Weights of a small GPT-style language model, trained from scratch on English Wikipedia.
Architecture: RMSNorm before each block, rotary positions, no biases in attention or MLP, untied embeddings, normalized queries and keys.
Training: a variant of Muon for these matrices, 118M tokens, 7215 steps.
MLP neurons of a small language model. Each row is named by its layer, matrix (up: input weights) and neuron, and shows model dimensions 64-127. Each number is 128 + 32 x the weight over its row's rms, rounded and kept within 0 to 255.
After each neuron's rows, "fires after" lists the tokens most often just before its 100 highest values on Wikipedia text that the model never trained on.

L4.up519 [174 118 146 131 164 145 157 127 161 146 136 148 126 116 118 125 151 121 109 124 126 133  78 174 154 168 140  78  94  56 114 121 126  66 101 101 171 170 148 119 116 118  75 155  88 189 101  70 153 127 180  97  94 131 137 168 149 131 167  98 169 127 139  89]
fires after: "\n", " to", " |", ","

L4.up625 [171 138 169 120 160 160 186 132 128 129 183 144 158  84 105 125 157 116 155 153 137 129 180 124 190 163 125  97 194 145  95 124 147 147  66 150 142 145 152 114 121 123 141 130 121  68 138 144 159 150 165 151  91 147 134 157 127 136 100  93 152 110 142 111]
fires after: "ist", "9", "0", " ex", "ion", "gan"

L4.up281 [ 93 124 133 121 124 179 138 140 177 109 109 197 126 126  53 134 140 169 190 131 153 152 192 122 152 174 107 145 162 157 162 165 135 175 119  91 144 142  91 145 168 150 139 186 132  66  84  93 138 118 171 141 164  98 159 107 118 126  65  83  70 148  85 179]
fires after: "9", "0", ")", "ation"

L4.up61 [140  87 114 135 123 130 139 130 113  77  72 118 223 152 158 105 155 127  90  75 106 109 137  96 124 135 211 192 108  86 145  83 100 188  94 114 146 120 171  81 114 167 121 141 106 164 161 125 139 123 146 170 146 181 156 113  94  80  93 133 103 159 110 172]
fires after: "\n", " res", " S", " us"

L4.up172 [174 139 170 152 130 133 151 202 102 144 117 101 215 103 164 141 144 130 185 179 129  30 109  87  83  81 136 119  54 107 115 169 128 135 109 137 142 157 101 121 112 133 134 139 171 165 125 135 123  91 136 136  87 127 132  73 139 116 120 152 147 172 137  83]
fires after: " G", " a", " g", " d", " B", " D"

L4.up28 [134 191 138 125 139 133 150 108 178  93 106 102 101 139 118 189 146  90  89 150  93 140 137  76 148 172  80 109  85  95 153 107 104 141  85 120 118 138  98 135 126 124 169 129  94  91 141 143  72  66 185 143  75 111  49 143 130 173 116 126 157  65 135 134]
fires after: " al", "ad", "al", "ar", "er", "ir"

L4.up470 [ 98 102 143 132 146 158  91 120 157 165 144  83 133 137 157 120 120  83 119 108 119 165 137  91 125 102 132 149 123 128 139 127 185 185  31 160  85 166 122 109 119  99 119 193 171 160 217 141 127 115  89  95 157 157 143 107 114 102 160  99  83 128 160  82]
fires after: ".", ",", "I", " c"

L4.up538 [107 157 145  89 116  95 127 141 162 128 124 138 133 115 157 164 109 128 153  76  98  98 190 122 129 138 150 163 177  79  86 114 144 128  81 157 145 148 167 127 109 130 198 135 161 142 188 159 115 144 103 164 120 184 165  64  95 126 147  96 124 176 114  94]
fires after: ".", "\n", "O", "nd"

L4.up39 [146 128 132 146 125 181  73 135 135 165 135 140 149 137 121 105 173 126 127 159 166 156 191  93 126  89 112 113 152 126 169 142 101 175 126 101 139 118  55 106 171 156 136 102  85 137 182 144 176  32 160 135 148 111  91  95 152  79 138  61 151 179 108 132]
fires after: "1", "9", " con", "our"

L4.up53 [197 125 152  77 103 179 154 115 143 149 186  51 103 147 127 133 153 132 119 109  85 170 186 119 142  89  98 114 134  91 117 105 102 157 140 110 141 140  83 138 110 143 102 111 104 187  46 125  85 145 112 125 101 134 105 169 128 157 114  83 124 155 190 120]
fires after: " was", " is", " were", " are", "uc", " l"

L4.up105 [171 116 116 125 132  84 231 112  76 179 180 140 149 111  81 121 108 141  78 111 118 134 121  86 101 144 170 164 144 129 115 165  76 159  94  75 165 141 160 175 195 171 132 111 178 157 155  88 125 109 108 105 146 164 115  87 168 136 105  88 105 104 118 160]
fires after: " Fran", "h", " St", "ar", " Ar", "r"

L4.up613 [150 107 157 112 222  66 131 140 208 109 133  95 133  90 102 105 176 135 148 117 114 130 122 142 161 118 138 158  80 104 166 143 114 129 110 188 162  74 177  95 130 180  95 183 127  97 115 178 164 149  79 114 157 173 131 127 143 131 141 136 149  81  90  74]
fires after: "\n", " B"

L4.up252 [101  78 178 157 123 125 142 109 101 163 110  88 152 140  94 128 117 140 144 129 123 118 105 121 109  90 119 133 136 163 167 143  85  74  59 110 127 131  94  95 217 146 103 148 114 184 137 120 101 150 156  94  77 180 132 169 137 159 105 124 144 110 113 107]
fires after: "le", "ar", "or", " A", "er", "ich"

L4.up146 [144  93 123 191 187  95 116  79 110 140 142 176 120 116  76 135 148  75 142 204 154  90 130 144 119  85 137 136 102 140  93 102 151 175 110 123  80 130 170 197 155 191  95 131 117  80  61  80  88 163 116 128 122 124 138 141 135 167  44 179 114 131 144  81]
fires after: " m", " M", " w", " st", " sc"

L4.up465 [ 69 144 146 102 109 122 118 140 144 124 156 125 102 145 190 182  94 103  96  83  49 183 118  73  67 195 151  85 144 174 156 187 110 149 172 168 113 185  79 152 126 128 148  85 158 143 142 157  84 131  83 109 144 184 109 157 120 168 154 114 152  92 129 106]
fires after: " ", "al", "ot", "ar", "et", "es"

L4.up202 [120 113 174 139 153 126 127  93 135 130  98 122 134 119 108 141 166 120  63 136 139  95 172 185 131  80  86 125 101 112 171 106 111 109  77 109 142 130 102 129 104 105 153 119  83 125 117 132 130 107 116 134 135 190 188 203 128 194 144 162 122  93 123  81]
fires after: " B", " b", " t", "t", " R", " T"

L4.up224 [172 142 128 126 155 147 163 226 120 150 162  89 105 186 166 105 131 128 166 153 173 143 125 162 172 157  67 124  85 132 133 110 140 174  55 112 223 171 129 146 136  90 157 144 127 119 112  98 133  59 128 114 126 120 153  93 122 135 141 102  86  99 114 137]
fires after: "1", "9", "r", " O", "-", "hy"